Weights of a small transformer language model: biases on query, key and value, capped logits.
MLP neurons of a small language model. Each row is named by its layer, matrix (gate and up: input weights; down: output weights) and neuron, and shows model dimensions 357-484. Each number is 128 + 32 x the weight over its row's rms, rounded and kept within 0 to 255. Numbers have three digits each. A neuron's up and down rows have the sign that makes its largest values positive.
After each neuron's rows is what it responds to, as a language model described it from the Wikipedia text at the highest values.

L9.gate832:150116221122161140067156140156175128135196134133173106093137161088126125145207136042092111093178104143100130149173199145159132101182156149149179119108054180121162091094069100095157155131139084105091136127137127127129100163120136145117130172115087098123122107101183137128141131102129145095118123151136124112107122147165138112157100151127115105156120057175071118094125122143135105145093
L9.up832:161163148120095143139103100117151104082146120130156146168145173153153100164059115131158146169141180163141099091101149147141098129159217144075125129113072167157102111111097091153162079190160185081077177116135132095155090115111176119078173175155099124106118161135118121157140077126160109119085098159142168079125140132121136134169119112149108128124158118102105178153155059144067162102098
L9.down832:111132121164158152104075083105157142147144075130137093150190127120113133119105148086150141170178095160077074163189155118172131095141117111091144162062123133106198124136119144174124122195102141160163162171158213130144135128149114130087120123105159098089132165079107123176119106089153113126130127129180073084141156125124166130179112081181100159208118158107123133110119111079100142142145
Responds to: Start of a quantity

L7.gate770:065164119105130159144157075099107158152142088108129149118052141101206091115152105134087145188180199154126166120113133137108102198177140108128128125109126156128151130169088183106169137116167098122176160154147099143074072126108076178166116065172106177121112162089165104099161102146095154182088084182169100113160096074139156138117128140080115175105151181162127149141167093159138138198071
L7.up770:135168139138103160130165092136093219099131147125126155091041080107092112134128151185142128121117142126087081127087114172106088196084181134051151084146121091108179175113144177101111128143121107141130141157068165088133132095112146123144135121115124168105088184135146134098093159146145189156104098197144140131097129103103127091183183154123187163150154196172161142124158136089134171132138
L7.down770:113065143142081102142088160108125191042108110133103180091125107147145107144127156148136094150130136178138133129112144152136136139125155121112176137141199085101143068108093119115071097110162115120140114167127116126168138139122095124145123162067179101064075138154167136151059122132127101138125100129144091120115112145197152111160143147137136158200115157132153126128118127134154166144143
Responds to: Tabular and list data

L7.gate208:104099140149168122123064096190099121141135104113099105106064146107146191127117059160160125081159155137103112160107152123097058238083161139097158079110125116050168098143132117144101155041204166079097120129079168112183093087166136093158099120114140144153100163111104069100140106128116149073105111097179085131106071119097125123182192124073109131197096101141105119137090095079085154084128
L7.up208:113116116151133122147087143166110133117080111114112168103100115127139190145120087144120125105141128181095106166146136121118060162128122085095108118123109123089162134151143065092062115067142182130103129158082176120150159099168110160135120165129128152164115185087114091135126122090166145095152114150102098095117025118123168119130129133095045127174101120111100041146142154118055132120074
L7.down208:106119173114177113148112092079115097200107103115128118127119145167147147095145090120143160130096131174090149167183148108139116122135177069134164107111121088108125153105107096116125148100109151130129117094114190128124184069169107126194128114122126136129061220089181118129086115098167095085140085089124100090058053095139119166107174106137063129159111166079122081098125200107072132161170
Responds to: Public events and venues

L9.gate780:048149173095048122114110118123110058117055109150103093117090117102148096113118110145127139088151110104067129123138093119184151137139128162058151137128144143124119095157104122172095076145156154112103098182111182135148078107130146132117100146133142134152162162059149166078147078111117125077104115116112123107176198139146150179119145137115092123148168156180093169119146104095135159172067
L9.up780:109091154158159164032079082118141111103081162130186094092099145168088089157108087146097148128131181117093126152096112074181111116133137069069124140175147190111102108132107136162114155168145127106129111119165147101168120145140102125121167144175117114129113106125098211073072106138166156084099103178144138153174157111194113149108179143131122126034163120177146127110136147065148139149088
L9.down780:095162156085097176154090114145127107144072111134125156148171104104166139114139083154167141069171139159105151114145115137146125091135131166159176141095176151146152127165165130117053113128146107082101074146155092166135115093146143130144101106103163141159191175094126121157147129072137124131101096064127137132218124152181173160148090135108123152172203196144128113135106144145207166117157
Responds to: Repeated rare name pieces

L7.gate358:144117170119084131136217134148128185103166063137158125155129151176151133106150099086135075141065105106084107131101108125143146135149130175115074148149105068190147153139210112120116113156192056119168130084102097113165099103107122150114146151193045109125099126136131111137108155156076147222154149094167068145158139151113116153076074156137131065127131172125109150144101094111115091140124
L7.up358:157172118112092114124110159097088147093133118119112116107162113129120132105146140150116168133137139105155108128161124167165147111052170143098095135101104116133215117124178134124142111130093104120116130097171183121149137172114164133139192122087117039073084105093121148136137101143126197131065139160113114139090132065113211124125112186122069159111128138115124071113141088162071112104142
L7.down358:172092134120115103165134085097119089152110186165101118071117165086146160098180159120060175129101107073081113077191121110177159113152119116110136160089053142108106123167174140083117166149150112170099139109121151146087086101137142126083152090138100125169111121176117119115100136127108117153119158104118171110125121137174070156125145174155130138102101174121181104141112156123200136130149
Responds to: Surname first token

L9.gate660:132112146104174119067090129117097133066139124109111088132110122103147112140143149106134104040122214188098168134094142163086156175091128171134099109180106085125116105115132124106092138088194105148133160079083171115129125091139128130122144133119187120156133168084157190190113098116136116187181098187087117079164117100046130108193084130173063070118117086137117135198153147104115127162109
L9.up660:105165128131114128140126050184068122142146126140099116147174115148152123179147130167110119155174137103115128123164094173163058203200055109132066099139162152086124144144157114138053118139130124109093148142100174135121184162153110108154077126125163179177127169080118129115102068190166094195175111151102136095152126120174134138092090122170096116086143063171077157146075120105098167144123
L9.down660:141126098139148144086135128126117126131096121149163194094136092088165134090115118156162119196137145140102082146119141153108148102105161171110104152133159153169178153053187048112118102099116108145119146090124158130155072038107121131128107144148119158091138089144104101065126130092119105122128151059113123081078123169111144088117157054159099134119130053116122107096110132130138218153112
Responds to: Inside organization names

L2.gate40:091151159191098110171100146110129150142139178098137126104126140106155091111102155106168088152101074124112119154134162155084110076123138068134168126128143128114076122139118144070131121154082139152122156146114102141167129124095145123155108148074137150183116105188148133077096105135208136147151141123147140121113148122147110139175149092119054127025119090176146157132133137126145117242134
L2.up40:119163149174097072118137096097164099138131155185189188127130123091134123206146114156151101129127144058107130123079152098120168178126079102099058142144146163158120142110082134211140103120151118123109140149179101157177213138117150195120118160151076205129173117132129134154119148100165126121183118186145150158147114178161141127124136129121083119153133144124150131108127145160124112178109
L2.down40:131117133108179130091078109088126193128165066125165122084148095175017131113099056133131166145147141102127111148102158110070075128170108155089070151111094136119134119149159118163140124121112172119100152143116163130164162082101123146095120116128060125068102167166158133150141097110135121065125136167146143130168093138160102143130155128105144107138088136138153167130169202114129176182135
Responds to: Numbers in table cells

L2.gate891:129150184144127094178141154188151111103079129143144093160135045089118102189117108120102167122152101113163135105114108148141177095079187159147157125105121135115135090157105094168092152090168056136101137228119101127110104119175139099085145124098097170162157149098082112107113071153181163125117106131130094111173159073182074149140119122148098072144101090144128101193069176146122153159106
L2.up891:148136128121135152075172166096121125160129123119121114135150073110106160072140153141095089140147162135107097128114135132114156137124121132080133131155069162118125108168117193101177058075152105091134158071171161117153140137095191101122125155186102130106135140101236074132156168173075128126194143091112101113171123147172120171134054112079118177114139132116172131147093141136180140106146
L2.down891:141121170118102124076132143112169149154159096086171050170171110138101157133132116120158100176183168130136099111092184135117164116129085182054126162137152154096166107164109185115153090092095098121148160128169158090127126129218166096128128164125126139087159122130188101139161138169085114124153118130124172168191135134182150171169073109073123103115090111175086131157079182179166124124161
Responds to: Repeated-name first piece

L2.gate324:111139124100121148173071136149112166164094138127119089087154149160142111080112090163104137153096151146100108083095129138151092137067190092122161132157159114114150146124113074127127140086108163087115113125157106135173156147126136118088078078180094119181154145152128128129192138095093144146136117150172109108169076145116177135102188135162059158136133075141142135138147080163113096105138
L2.up324:154232077166120093189111095184162191178050182130160117115137147053196082146058170181167136144170134143148134076168153114120139137135128129058139135151154091109121096132137149132101113148070135174145125192188095151113100095103177159173077138167191179176138186142092105087150117125150116128081130172070118127137129139098183068123130113131108085170132129162122093148000095128166105126094
L2.down324:148131113096168112122117071135137145179095126126128117107135127160112176109114165144165123062078152157162151101095156125118176141168163106106122118088172110125166167123121089165111107146063139107136138113169133136135081116145100082139111146156085102144163087147101124120172148161116120175121170171126140111138114169108143095151113095117092009125087126137135112167065092148111124103096
Responds to: Rates and institution names